From a checkpoint of a small transformer trained on Wikipedia: LayerNorm before each block.
MLP neurons of a small language model. Each row is named by its layer, matrix (up: input weights) and neuron, and shows model dimensions 0-191. Each number is 128 + 32 x the weight over its row's rms, rounded and kept within 0 to 255. Numbers have three digits each.
A block is one neuron, or neurons of one layer that tend to fire together. After each block is what it responds to, as a language model described it from the Wikipedia text at the highest values.

L5.up149:130149122127097098070084107094151139096155152117123100069163176108187112114069159127110141086149086129100094149186113166122131138140105135149136103141159166087096127132116163086115101141138128128081182147135157175063153114112126144128151122075113131165112155151096124123130103143136140115144118167122105083100112168111112146114201152102085178022137136166119101144139104166121134105117129143136137086106129117150126189090144094117112100077102197130097158127163086153162139169114137158111133190090133151104099111116176123209117088164106128141136139169086078128145058220188132121
Responds to: Nouns or final word pieces ending a rank or category phrase, e.g. third place, third level, Premier League, Grammy category, Clay Research Award.

L6.up14:139152181131137146111110126158088073112117153134117115135141149129093125108115122127133128131140146167055095170126146110117104151102163151107112117137123076095127099088136122053120119123162129143088085146150142111132100105094079155133165109149048144157079098123055120146096113095098111131122148177136138155124100124100140135156162127144131172073142110167121130114124219106119139101163177057114139172120116148175089190140107130114176126120123112124145089149090178150127146118123110130077144174091132097131170154131131128186091134128137130126154118129092095110157132171073104103
L6.up314:147168196138104057084150109136144105145138115067162145128149129163134118121155146143150131184115099115142148109142181071159120146103113122074160139130122051144121155137109177165169112131105116152068121067100106168164101132138116126237112118139123124163066110128162183091133103144094092093189155155169151106137171175171195118142066109165111118186121098156087132100154083077121093118111136158096159143140059149135128151186125121117126160152052158156120099124156134122118146149176152135103116157094118104191175062117087132141060110073082201101121105108092145171166130178101138115
L6.up316:093136160083109138121060174098120135128164114138129146111063111126088116121106139147117146114123128157109088080139125149107128134103120120092175116180106108140149104165175109135121126133131207096129075124091105094224206133095102151120152097110095100103114109074109099131170134163119131128097159065139178141112096111107108105123115147131106092103129089115115130139132126078109165132070218133085145165086156161105119166123188153111186131120131133162088165151089130161098064149133117159058124159121135119112185095110168142152144118168168092098101104105064168144158120148099113099
L6.up1384:107137142134205148107147153127181075114147129177147111143100134123094147091176131120181160131090080142130156129162120113112115129095073142038114121133145130138147113206103093114106137154143128112146114114101126121123104108116193160119160140118133119126064141130147145143152160147113103131149145141208170146149128129131130139130120146138125161060138151179126121110164104090141153152084209092080102137067177168160165201150166107137184137150062114107112134166177103106076096121144108128103124127112176153166143106094127142122160158134106199143126143114104190161160099129096138096
L6.up1597:059160113150163137127149132103122143103105154145141121151035126100118169116100148129121098143117093113144161176161141184090152194139133149137138125125082125141133114127149123138138131149138097111111172111131240109126087099122127118158111120118095079158122156107128105159165119138129131123106153101190162135141093109159117096116097143149149108113141153106106105057119063102121158131120128131100068149139149121103105181207177176091156136145107167143072104178138133110093087127141103129113111192082159141138161053134104071151183134112127162074110116123121128135148131204083161062
L6.up1953:101118150121038094126152132149167096137101148091127117128059162097148131114141144158101114085128156180106105113139077125140190175091062125125144119083124091104135104115161114104092112174127151096075143116157117133095135147133146157135133132151089142146126120150119094138181119139100138080167156172140135157118099168073129174140080138145111167128129171121130093130169110094120162129076106150083142151141126098091109151159111191106169118147181121167096052121063125105124137121113096154127100184126062075101176072142139087143156164103139143128144141128123148106196100197114135114
L6.up2016:132137145129196157091107172169208103150079114091166106087127097179175191145153134140077165137139163137142145165136091149152153151128140151107130127130135149083105128106163122142189167165133105135091141151136147146121120081154111128127119155143140089172085123201124102137167145149128105097157151143123182134123077134148121114092101142107082130117167076148137119108172147076135127094091106169130142113159102145115145112158114150110149077158140111163099098181112146134152123133125144119143113129129161122174196143109139090143152130149105125092148137132085134099121085162115124106
L6.up2169:111166076140142115076087129177137110070160111090132132119104151142074161147100202135101176120120087189091135117159117129190099141112133119176170108091132131162128130110146106082126147168114132116092100140131104146087111108107148134134157095149144097111143094112158131106175138152105098106128127192156151132147126158106145178082079126137075150096157103116124116102161063143161150123125166117087107120103121183099110158121132100126197101169125130137107086136149126065104135096162113130132106193088187091144170092126156024171187132077138152140131179167132179121158160149096173144
Responds to: Scattered tokens with no shared theme: word-piece continuations (intox-ic-ated, Lex-ic-ographer, panoram-ic), digits after $ or decimal points, and words like not, was.

L5.up7:132146134167098111115131121102121084139091100135115119103120079074169136114122150108164167137117100122147134121129126135143182186071104136130213102072086129161176107126095129167149071181151125113129144090134147117131126098107073114162175123128109129122066082205176130129135145121121122131111118141180134131175163144118211119096091117132083139081140093087113131125127157159166123138155140125105137151139123150118147190148148096125159166143056181176100079068140213154075130112137138162116121156075107075093141085070138125072068155091152118156149193128090089166098134159104137187
Responds to: Fires on quantity words like one, each, neither, many, most, and on trailing digits of figures such as 1,961 and 4,319.

L7.up105:077157097132140102162136092126147081069111100204138130112077159165133186160121111095052136133114156124089130164154119097124125175098104124092136046100183089135172137091142089173143106128103120138095059102055090133094132117118136186145137139070142118149100131092106187145138107163077096145157160219133136186124159128137106125164114135131102098107149127143123149089180136160137072123105176061132118131127139106134086155169161129121143132192149084097130143169154145076145104099072121095181156152164133151083172143153095098169155108115143205142159107102065129124126160128083091133
L7.up331:091089129125177192147119100107077101121081099116156153122207143118160117122089111131120111156139097126156170134168147156143124070117116138193067149164131105135157052169128134108168164113144099161107119184105138133171140122128124127112152158136147103125093126117116114141089127105113105180108155155118134152115124132153104079081113126126146119086125104055078186115182106102069170101114123140133129130101139121156134124143127145189160164143084171115101139106147135096221127120131161171119096145116148142154131101092114126165159130126146152150094126076154171022167149147152096173
L7.up952:084189153095117146123161153164129101165164171130142137145147087132115154127141078115086083097118136149137134123130097169163132126146136154136134122098107061127130134150157130095089112116085114143178111113113119109132166133127109077148066127084089091157103180167089133153147103110166129159117175130123118161142153099166120132110156127110083152107104152082100136172119043107118195084100109108067098138093107109138139099151103129166186116126135137149144206128056166150110167120151144178111121162113087143122120073138147114191056082109109076182159058133141178082144119107125096086
L7.up1408:107200118161233122115074129107163114101103133124148124087155100109090100121125183173119152160136169120151165155116091118086132145099147123078114160174133100188105156112151138079095144080135133096123106109154140088147097146081033101169143152081075110139139091129162131104144133138101108158148118152174117174113134137137157181115086064134180114136116133096120209120141109149150153130191141125127115154144102151146099100102108166128187104115103177116158121203103208090191131087163122152144151108103131120107207106084163107177092125057105158172137084143119117058160108173112146131
L7.up1482:123118159099144184093142116141138099114138227150202128129118152116109145141048047136095139141153140152092125143115112094139107122077104097145089156135079141103136146139080162074093190099085151177133092136131070144075082127126132143119124115106124127167164128185144161106095133105081143142136137172096141092105175120093115125134144138181114155148104171145108149132111086161062152139176140078086137185084144075167139086128110144070091185113140123117109149205060122120193110146077115150071160172099129100151209124135162136151138119134177101175162127098138133148189092112177180096
L7.up1853:131163094078178172149108126125116044109127140088155170157161182160101109087147124109138166110113142133121139109142166169191124158144119156120146158209080139108143104172102111111101072102145124144102149133134105126180105061153136127121168106082099117197102174098087123147142162112147156142137100153072149138107162175100151094085153119135109128111127138132106118115143134121105153110154103121121127184171134162148127124124129089200162150145121132116118128114090167126132149142090098132066137091131136166097198133154178116208146113069066135174113152076111170097175149183128071094
L7.up2014:102145127076117159097141102081115190108146123049182145092141105129098132125149105088136116112138137071082108163136160107140150087100102108115111144093084090109127060114125128140117125140092109145127085156068142092130128119230081148134091152117069099113110176123139128171120139157160074118136143150133168206127093102107166166104136104122159145108118119147187175092151063166090178129143082041140124124111132084129108105158089102111113125108064077116147137220150198146148153070108152078175157200147107089144084141129111106120118085116135110152093127075185116050158103139122119125
L7.up2142:104118199096144135057150158132142106110133124096183117142131102108187144159097159146143136132127139162137150151137110177145119106094127100174108125150050107124184104201116127132122098112118045107103135131128190116093056096133134161103142103102123074131135165120133078091095130139137106170100143156131139213116157131130107128113130152170105131108141174118112124143118098104170103130135115101109074120131167142118126087214139128185168149151128129095137088149095100092146110090096123066097130107145119121084115056114144114152081166128158113105184136109170149156116094126130131132
Responds to: Short word pieces inside a compound or long word, often right after a hyphen or a first stem, e.g. day-to-day, Break|f|ast, wood-and-f|abric.

L7.up103:064112162107135142133160092127117128079077189135149150109123150129067100133160114176154116106114140110176111130196128066074126180109098098107147099105126124130124172138119140139154136068174140136103144127118131075105086105142179149180106119111123105168127168132082157185126126151123079149107169151114140132111156089105146122117168156089133128082119157109123155103156155120070137109107143075090101105110148115079157108149101171111174111181083121111122140116098112155141114145106120113058129166137111127076113118071147121156084120131106176171170164085110148092113120164191120137
L7.up525:082089113104158154163125153145126131128105209115107101132096145106157107151108137185137119162115114135095155190156087184160097130141099077149131085108120115107071054224183117144146115094131141155131150127145181098111090182124144132147120117130074109140162102120097175185212126158113124135136090109126133146090084125119102161121186168132080139061113087122140127145143103108147147141155123125088167083138143130104123112160115164136098128122126107096155136128135140160102137157134135166136135166187083120092173140175163118131145093156167131085159076088128121064131065149172128106
L7.up558:087118146139105116175107081148123104159072131112059112094107131213126081123120134172087139090105139160158089158209108102127137154113127147111110131153152155112159160111151117175153117101125159082126060147137085140149128127060095123139119098130125126119138115140097082150092135148050110104166161111136116170136155111095178149117147119100147119077099170119140137184129196170129117155104152138123156119129138147192046170123147135157123150180119079091170118157108132137092154157107172145101124142118072169089144132170169120125051099130141101139175177105154098115158129189088127157
L7.up1458:172108206154107142096105102151158103110187180168106131069092100132117055111157093194112137185058143148115095132176122153144088113131111083154114154083137117084085071185149129212163147112119116135091108143139164162075076107100114116159130110128144083000111133123100128112124123117106164160093093093129114138086091147153141152160164133127130123119142108110089147121133129180189112143170164124079109119084168183126112109198088165151116157125155103124106091099158176111157142113118138188139106139132184107092135097154060145158116132119134162148117144131107175121115137125050126164
L7.up1472:141133122094149156163127134057088092119099168188097187156121150151146146096116110183125162079081139119132117166137155105190136115118117052189184119138165128079146065230128065094093074089084174106085144142092117134111158120081116103089113121131077122113166171133113130202180139152120183152104082109106201170166100114111150209106176134087048063061110170104174165136191109138149136096102127167111138142075173160141131144098158197190127118147114107098055123129105138133148083119152196140139128150080169096126129144194181137144175097125201124107107129099133086070114115115082121086
L7.up1702:122098100173122128122130115123158148128073153152153100095132075127115093066137170220121183138067115105107194154126146107097069098126117118070143117146176056086145137163126143183090098103167099088107178125146081159129135152212142092113131166138122089102148140085156197160131096121124111146096090141131150105156098139105171165177174173134139140090151186118132170105114112115174083114125124075137145116118088201098158085168144156134142152113134084109072110123090154124114132141154180129125106158101120136058154146120149119114132157151132173141184155153153078063108166174159099171
L7.up1998:136096117131124131123158072149105110158182123192094084088106143086139144122127180155174180111138179124128142136150200112127140100103125095168158132037169108109136141159060152100052088082102119177161163060093158162115139120158151127198153078190122149098144145123135119161117104169138153117097131118084139131133132153100108160150154160096103137162068134142163125133192160101159154177111157115031136098121076140116099141131109155171102108110132177143112137118115126124066114158195136106130098106103166157138118116144145095138114121148162116144122161073119157076100112198169139116
L7.up2302:120086212147115107113127118118123071182172170131140131144160143111134189150127178147158138138093079140073124143116181069123173106121109107149135134059192172114117106107061134174109126057090126117097114180092105184102122124149120106140121131149106142162120139107116159170155105139142144159125121134127191076132146131151108140111165109129075122081133053131137163118201160119096105050190066213120166082168150108109167089172123196130144133122103116126094166110105101168121140121127120241130099118075100140094187130162150114116137132125136097167166153070153128133143157144119128129
Responds to: Final piece of a noun phrase's head noun, often a role or type word after modifiers, such as printm-aker, mixed martial arts f-ighter, drama film.

L6.up135:149120176148130129137002067140149140137140126146187088094117103129132077101144092082155190136117108111123170201124154112144138112109085096072131119149100167147122162090130168193118116067049073106087165140076155151108115135119103161120094104046136118159131124176117112096159166107175110137124152083097103172095151126125109208121183141155126180113129140205158173131123139062156139162169187066075116106132131098124133107132073103140118119156106131098127175106148180144108103097085132122097173177155144097140154101122166129170143151107130140120095126111201107097095099103126115123
L6.up215:119145180137180078151126121147126100118109088107100135089183150120149074093136166138130144156084117121168096133114106113186197102067161117127156102164155148117193109079152145147168184151104132111072095130137125148130127091088144118154095126137119128167144110125067187103144079139140144141101134168127152144125103134071130078137133171153150135118123120114125154123168142112090115136136102109083226114127115142202048174130118125095151136207107172153094113096147173157130106153132136118132106165126089113115187082130150117156130089131149159080173159108109103124118161195101158153
L6.up574:185154171054154130110123158117129103170091197085139103106122084115174146138117181157133181120118103144122157145137097112150154114155085059110113082152118104177159102184148143122138100092135096176105155165125184145065104074102187130179101101114115125121087153144078125174129112111132120187116147144112140117128176110084130113161080143156127081130150166151168131128184182109164120155149157119088136114202192112189116062136163141093136109098121115115162142122148100124116126123086097136119133194168090163115047031128205160142097110169132159137157137141172156079118155244161154096
L6.up849:148099163074104115145161163111107146123124100177114148133133110126125126165120135173154124114124109120145131151191141114073099091122103090122125099148089113165150092154140107103151147067174173119129097109156209089115116087110173169139148153115073088110110119113093178128185141145161121115075114151104170122122176144076158151162161158132074134164116103123147136138089154174178111114112136094089136101131149102109139116169113165095127173189141096108114151136103163233118112081148131205060156152182123133084147116142111111150143130160175172120110154083117145099130131153117142107
L6.up1134:078143153151204142072093243158134119155151136112128152080124156084094106149141145119104117126122128161121086128137058086138144194120141096130128081157151132108093146156165151180115181131138093116104119150129118090167140130104166166155129176088158075041105127183075125133113168133124072102137158171192100135154158150104126134121130102168077128137098134066156142154149116082171095069153198161090099105147137081158114153148162182120149146167092149145145067112101107104130067151099120100114173148158145128125174084151117114123166110107050108120127079123192110116082120140192112016
L6.up1295:068152141069131102125101202131153181141161201116101119123170123181145153131111188119167055143068118167134124171144159152133140154127134118152165151181167151167162138137122121118131141122122066091093059167152215105103107098100164128164152171117123059188072120164113116131154110130099095148156166080099126150135094126061132163159119158179082161101177113072119156108162077140139107084128158088095155113238146133111120188123163139099117159189168172098134124135093109132154123107142120143091101179121099093050174104132152138135201125068120133156114122115137145106142132165092152060
L6.up1750:105097095070171158123102136155169143103187193125174146161090134091111156093109124145082097126109178204156140163155128099114166134123137122143095155167179155067146173133134101108097164132120110092118157184153156075080129115159137128106196126139110096166052118148069089144163128109093041142068158158105155160184216146089136136139183137133154157140078131072164140111134104095148136143153146095121173145153187106108106168132089084090096086133114099110168107096029092119148093148140122106054171141101137126127173107070140135184108196132095096125133149098154204110146127206143116132
L6.up1920:134108078119147154126133165146138163175141174166098145122134138106159097178136112149156099109100159158107097158167077150115111180113088070081124100164124066103139068187128139101157168136120132145127125106181201105106117116104160123141169068148126069090120118142121160158124122138114114098106145116146091130078093125088118154133179122097064175075137137055094074107210140123152131134124114134133104086191163102095085176196145115122087153139116129138119140039113097149122140136144106184108124143141158171066073144081166098132080055159125130111116111153137124147073094168152116164
Responds to: Last word or word-piece that completes a multi-word award, competition or body name, such as Achievement Medal, World Cup qualification, Player of the Year.

L7.up381:068111117075132109037082129160123150192164156121121124119099117117106201123126124129130131122115141170089136115158147203102116101139167128136123127120140107157119115153118157114077138160117189114111085126103179141132158113158118129131135207197124140077131121154144134118073118190112181148092105097109124188123087092115145183186116084105125078155138117112145173119198163143114209164087072167094128155100114167088121119092084094115158138185150092126102130130131135069106127071124166139157123159146152126091124122097164124097126087118116068152151102151142117091193127121095081094
L7.up970:098128123132143056121142110151134095120158125080162135185068086122054095101111105171138101095157081173089173126183113144162124115114099145096151118148145112171227131127153087080113197196095147114127040116115162119134091069106158113181140098121086168150141096155140163106149148123117162132095146131127134101157236149101098162099175086118170135132150149112143165164111111081105179103078089144153114154175122142095161155133094122140147101171104101082119157113103085105170103125138099123062107147153088142069096141151144093071176105146115137078110168134153121123098060144112146119
L7.up1043:130139123119127143119148118119164109154158187104105111138025084116096164110142148128088094166162103153130112129093116143140104114078142089100118096099123092133140120084175204115102093127109161093051146156060172162093117142148149110207141146185129173177127101186142179172073139149166113143140091146099116075134144111113122168137125074128075112082136090101158127105111116084172133114120150137113138173133089173071086122162093094062186094162106099091107177164132128160151137113112111058166124124154146071134107140137093083085152130073172152110056170142120141053124102105085152129
L7.up1720:148170120052153094114174129165160156203154137090131111136098092166121165170109080111121125149111147169158115093143170132124137147069084110141050144109154063132089126143137130125113102096096149104073060106100099130145088117175075161240180141124117174129098149158131121140099160142160134143113172115108096108119110142112130181157101106174129156139120098083108168115101106122133126156133140083104181156126110146169144147135141125140104144116134084108080093085095083147112066133097076184078179159097107131134125093116084114111128103157144171055141129155120106144131101102118193137
L7.up1809:144121126152082080076126110162109097191122154156091113172100093158144139131081127142121155114104098217155122129112131101074076128106113096148162052117095091136160149090168205133103161158130127117037135119122166174130099178156112178185108120143131185123114120173136182147111140174122129143165149108150141151158108153110085125140192120122096119093092164179176141113111137093138158124111110160114133148084080169130116210118109129136091078178106154133129161181107114096086134070126171127155107191149106076060110092157169083137133109087160118168078089078084180114110141155099128091
L7.up1947:195119194162110065140144148140156095135150179070115130090077080100127170108085156140094174132098133193149113088149130099126140175027123052164108081160118104145137192145134092177135090106150140099088093199168134102066128133127136158179093145155113152070082175127078171190097099171117187119125102159092178162142142173194143164141195117162093151167118106136147123099128099106072132126076150122122188171088078141151065135149134164110148147129113089125091153103078161140111088106130090141144120172166138115107166068172126090142126166132112129121109151097127127089126116155137164128
L7.up2117:137125119144086159080097143144111098145120156150081131098130080083115094075182139083119103167158074166164194163118119150135149164113099136084118095126131113104163104061151132154169086155084112125094131114117143094142125176151129139197111111131155168110101151158122164191110169112122075135145140143093133126173181163066115099136149087071084070141137145116099181142113081100141102163133144168108145151127109118114105128177113070149082101125049115127148160165105065157058137149085092161149112160131079157108165106085153119143063161143106161089105177141177055110125074109142149090
L7.up2119:103138096142119107128060121108096097160201146148124131141078102135109103139116166088110125140135087153115120173181120120113150133109134100196109107138178099169127147119125159149152119120142116123149086119042109138081126139142139142116134119146089138141133120187133150158092134119112143193162128121115099135098127147108103080110162117165098061082130131153160100046163122082103164108134170162064120124119091156142093169121112132088094117135116139188108165194159146173137115149060128127101135180124112083061109041142146119100141135155115071139113177100074139111114128129167180131
Responds to: Second or middle subword pieces inside words split by the tokenizer, often after a cl/Bl/fl onset: cl-as-hed, Disc-us, Heb-rew, broadc-as-ters.

L6.up223:130134039062167095138139122141136091110161180152141117135125126119167117161117149136102097102089196121040176201188153106111226066088138150128114113125151145136132162141233113111139086083112184100097046194118091108149106116177079141156160111096124146138164106135121125184099147133180116152107132172122149187124202130178111148164154129180215133102073094157140166163129094102144161138108145104127122162121073137096075165134120152176162118158103101112117181168085132068071062110116086131133155099134192134127151166088187077113158102113139139104133103121128145124155138103126121106
L6.up340:113160119140104090118117112168095114192146135149093155110157057113180127111141081160063085191143127136072053131114103139174153110101059074148103100158121153125099122185188204120098138055050139128116099090136091142114145160196061160194108128156141187170180093123115077176094156131156124154159114157100130139104129117143103124130157122122074128129100119171159092147130155137103122128105120093107130134109074120091089125184170106122081191166089084110100187144149173112116073094086088098154104118195144114117121141109110133094117129148170109115140162084135140083094134107173117146
L6.up346:133143149114077100122143114162142106106154112132090084096098055132162076108098174116155156109139126158158156139166172090154164097089154098148130077103128111206104154130155108137084139119070142047080066145133154129104172131123105142175141080139135146090141095204103092115061190113117109127114155142138141136100113156178112092139086148151144164124075104141158154133160137144157091134115160088172129147127073149094114128132157124053103159227141109087146159104091106144106090138151162195099139099143174107080158143130153112160138116114151164144110127067164130099186074151096142137
L6.up874:067138129138083176141109097163152144136106153165117191097110078136156134133107153113122109159103135162130164150106161157132139158124114149104169066122106181158180177092168143116142103083061164095145052114103144111087140121138126133101161080142164142166113097193087132114087142154119136127164124101181152131110153146093094136049143108146122140159134085121151153157106095131102151081167071100172099150158136183131124075146119112141117123150060097105132116097078204156198150134094171115160143141149110105096121114144125040127139032113123105139078182128186143056145101112082108136
L6.up1001:109186072122126084148122093215119158150139144117137150130126088079115158123071108142114131188067184136119057149104114125123147126092144046093151105117114103096117124126164122169096176114088095112137006126144100131154078116105108139176066162090142127111108158089119146155133182154127106121075177080143139095131161187096154082179134171178096108086098177102151139174091097152135100149108086127142080094177092113113104176114091161116122153130093059083064171125136121107119156114114133107127107146162175150101168146136112138123116136155154153004163117104192086110146079146055130157
L6.up1385:044129121152162126123167136172123081111060131110137134102069137213176056125107167079072138118127135131134196112166118157196068161124133130167158096066149158145124124136097086179165086124044082091076086168090183190094091115104126151163132138144125136056127135093083134137150130162114106114118163166069144110149126165155147139125111122149110033093161134113154151157165094125069077142091142075097152180211143157111087141181100134110127131179129169090082112119089110128102063069144163150134107109178123093161240105152155126094125138174158179085098147103122185097187146159109154120
L6.up1420:130108071197069150121134161142185108131133146184155161078123113073105142090088122101075192125104157175145147148131095119184104094099173130087130084073180114158116138123168126097153163111116144122064072096109121184113036126160085164153077156142168121128081091121149181127110179059143118154162115090086114096097150147131150121163081140147104117071131145113177130170108098148172114170101162131132222127125130108127114102141167190124115130109115111184090116144110111115100101132104170162107141101137169029113176117147142139118114086129157106146145134149090104109161140140108126099
L6.up1511:147162128133054120093065102179178109127173180104103119108117152110148071102133119084131191124115137144160076118066048143085103140169091147130134080138154093179155173088119160171108116065058145087148070180159092125100155138096067169130092127112108075105087083147089065155137154145071138127141161103136122144150151180156121115144128103118115126096111072174134148106136071107203096111103157123040110111118092102120109223127084087074124153178034146091148071115097159115091062098153191063099130153177153138154104136111144101189117110102128115112101129112165176147145096157118132121
Responds to: Short interior pieces of words split into several tokens, just after an opening piece, in names and ordinary words: Pl-ov-div, Nick-n-amed, fl-av-or.

L7.up215:096196166060178114097121151195191119126096106113044106089104117129144195174099156165133147154091102196109110114135148148113187141104123073110119110097119099144140166121160110169178114114118128156152120167095139088190120134094148103130189112151101131077138100143107173139073147119126141175118169153122120116115216195052153119132130099099146134113133107083158119114144140093028114154136091188116097144141150091160100126153109100092126149171104118153120123146139149170138165152113142162106136140110147119090171129106147119133112156115123134106126105129185122096059124142112100133
L7.up407:120159112109163175093125158103198093129155157177133142134041092169090094080138132130122076124098136122129132088192131157154136190075136118123085106138115103159062127106161130142060125148112163150094164049145172131129111091162183141144173130119098153146110203183155138150053122130129123161152163107180180153160124134142134117139144159098109135091130133087113079124135117130153113126117189102152126185120050136122140090148107138109094074120095137197130148157168164160154084166115103091146097129112105084079177101150118110172118093139111130076140101102154090126148155148101146126
L7.up429:161151136118180077167154101070180079128123180080153165159069149148123165074120156113090164055088131117176138126166156180136143168125094127127117122126095169132100117184107126178104111109153163142117149118090126158164130129143107128133144091110018110150177177157182181124107126122091033100111162120137119072150158111125158144099139159067099118115124127142120140085148184120115198103104156136122147114112150089107088160184121173163174139076101168200096091146109156118094173165182127137136122118061065147156177106134160095100129136128113139093146122115077145092135043170066133112
L7.up1483:197127136163128183164079140078124125151204137183142123173094110103068152143139147165122150143060115147109123106141125054114127138114137125143115127130151099180162092114174123122185108116069120061171121138114110161105073129150078142141141109094166144133048090171143133120061122210103062081105116102071137126129172138158141161161120128078153130140133101143165154155137155146107122146106163117026196154046133163134150163122166165095151173107046137153090136173149184109096112152104124127127155130095152104075129079070159104109140100148099099091148176099081168123168095136123129101
L7.up1757:082172145142163073125150073192197102145118123169131126142098094170034082172125128191077095116077116095075137115152147087089106110046077106112172128145141083135136130124087119143116111179140148175123130132114154115155114121110107108158129117124119114136038138197127140126131149151127116186134180226135158138091177143137100173116124137137149131101169152144128103152172138151148155178169107076190141185165134125122121098170134118131154132132145110204127088130124116103121144122090184146085139174095052138094141111179040048121057110065129149141140114088118132116118110171096080169
L7.up2098:066121075118131128134161124146105080107162109149122105121124103124151108087107195168191116112150186124172146142173127132113156159107143113144137117118144124089146130112097065173117123185131156104174076111127146091187107105090134111151124115163129155140084168130145118110140102101098136134125190131110186132130148116125123104096134152160125139103128097073124134060148091138129165117106157175141133225173149122091108173149116168084123155168109205117130086047089129143151103117125108139158119153137146090166193101093136102123117123144136070095136119143121141147096074113083117093
L7.up2236:118150074140190082119101140146151143144159120187184128099126065118176134102134132118188149105159179145137189177104115119176142152107125077153141141152137114172126118219105107144107086152124158158118099063115116183157143083183119087166160168169142166089061130146144142117117158099141107203168167147154090173163118153091104113150113105114107111045141085135147199123170095130107116165163184152104139127175129120116128134172078117150151086189140101154088119132117141084074155125144058219131124111122156116158170102154133121079137140114150082120137130148156143115143044129067099074
L7.up2282:168200129107090105117172104106163127201148112105083140114166161090088182136096116167177125161122145134126117153180158200100152123093154075138149079103137103113111111127166118185140077127139131155122130064095085144173104081139147155206112066199162127143109155123166148128069123148157171108164178116140122197094110162113162138129189113117102095101115111066162162124094090101157120141046109136137180137149076139152168169155073138169066181130093121138112133144161153163100088164118134118152107067078100125101157132118137102168166162118141117101112114121106073085150145099080069136
Responds to: First digit after a decimal point in table numbers like climate or sports stats (27.0, 8.2, 13.0%), plus scattered mid-word fragments.

L6.up154:152113161093085111157099106095124128160075092097135118093125052125197176096139176204127181182064137108078156109130144130106121130135077107138122069156092116135190163138185067103126168174124102065136140100107165105127110057129107130123087194142154127083125217147133169094107147152201154114096109146180159136071108140146132116084140123138101126152118156123159113144088124154146143134181166058119108189162132101162083120142098133179134119107147137147122152129124160166102085091129110084145126085132130154139112122163142097181112146122123124070119115100176138124152141144143129112
L6.up637:161129137143097144166129149083145131099094134140105148134130106134139152118118092111118100113084163140154100114153154102177127080100175109149108118083094092081151133111129167116103150087114106098076129154074183111124103100124093155121158071136094109179031106163072108130145136151131114125121098134159094120155165092179163149113095101134133099105129175107129168138128146156111083078134118086098151171093172094107120078173110156154180065152128151097079163123126088118120184112095163146131136152154195147080121176134111144103092110105166142105076114160185129107118088081114146146
L6.up735:148132110090114109143128099111126128164115132085192180138127147112144105167121063137085152119126172137152112113106110132139170089125153135127059092072130133101153117133152194095144102082117147098122146163156163135058039122149048142133147160091077058068077255144126126171108109163078139175158140137178156110078080109128137074072114113105117132119084126078081167144117137109109175117133130091102143178110095146114153147143093135141114151140117153127163133169153170105116058138073107160152104184146133133129103121107099110127051133176091137144088088146109125084214121148098122125
L6.up865:132130210064111146128122176077090115123060137056140154161066060155117118177160131185117144156115125162125095077175137154127101140123162120152123146216145096103175127088115163113082093148107078150086081109136109118194158128096145098141142076121135079124120115150087121104117145154093092113087131128179123136161107163060104149116105126103117114118120132053144116095150146173115103127146202138105154141093126122124134111185121124135190118146106211116110120118135103061099147142116086178152136167119114181073106116091151103173126145099105121110140121139122085093144160173082169140
L6.up1014:173132190150137180131084116068144097172093129104162149096147116139169142147158127100128197180105147115106125135134138117124144119088174145116123114061144173099165123095161135126103144050096081117068085100101149136081103149106130147107106077103144080172205170145127135095108163130116178154113134135095137156153157143105168165119092060155075102121146155096123178128130184139096072156115108075143106195221143194092083110125115144106133166158109086109112098140093129071115142082077109131176114127064147154128160117151172157093140121133133169131103188102108145082152155142104163157
L6.up1222:171121121103155151104136135136222103142067138119157107130076127128144160112134122128124170146106116145068102129138114137134119160122142107097118119132056100087076129081141119084114090137102133162092125164129123096157143129132137155098118062175097056108094129163050116129108106132040134126161180118192109113166154175124136140157090126084156138045149141054136172078128150150140150090102164112098154236079149117094095143175084104179177137121102168107098065147134145147090158118115130187158106116068183068132147100113163063190103110112124149119109084111127133166159140146125110117
L6.up1442:161103196124120122083106152083144092111087184116087125096110105119108090106106154138100105170152144163138175115202145103122124135066149111138156158206190075104140133098115123143082114137134127100052115130138130124135157082127134120212184137128115121155092160107075125170134140124141164136142153184126179212135144130102179109084139172109119082074133142104124152028112120073097143102082166137097147195097078099216056140116079129123116103153125130094150134174089132176116060158136184137131144130095102081117143138117115097176149118099109206104132132147163071128128101152117154120
L6.up2045:152158171109151128064135180136165084155141133127116104127125104122132159167143145124144160166132108163063115129150119138159179141143113135088112126218103098105086136130128093145123155141128115153126087151110104138123126119070144144145174082157076058168181129138130144178120135153121106144164097145140144133145145173167124107092105139101178153080106145086104141136117104105135094163117092061104158115174102145100153128175163103181189097132135134110119093200147151142126158089133162093161118193126060150137120076105178060150122090053143119137122106125094094113091148155139118142
Responds to: Short one- or two-letter pieces or digits split from the middle of a word, number or code, as in wides|p|read, Rough|st|ock, F40|P|H, 24|p, 20|0.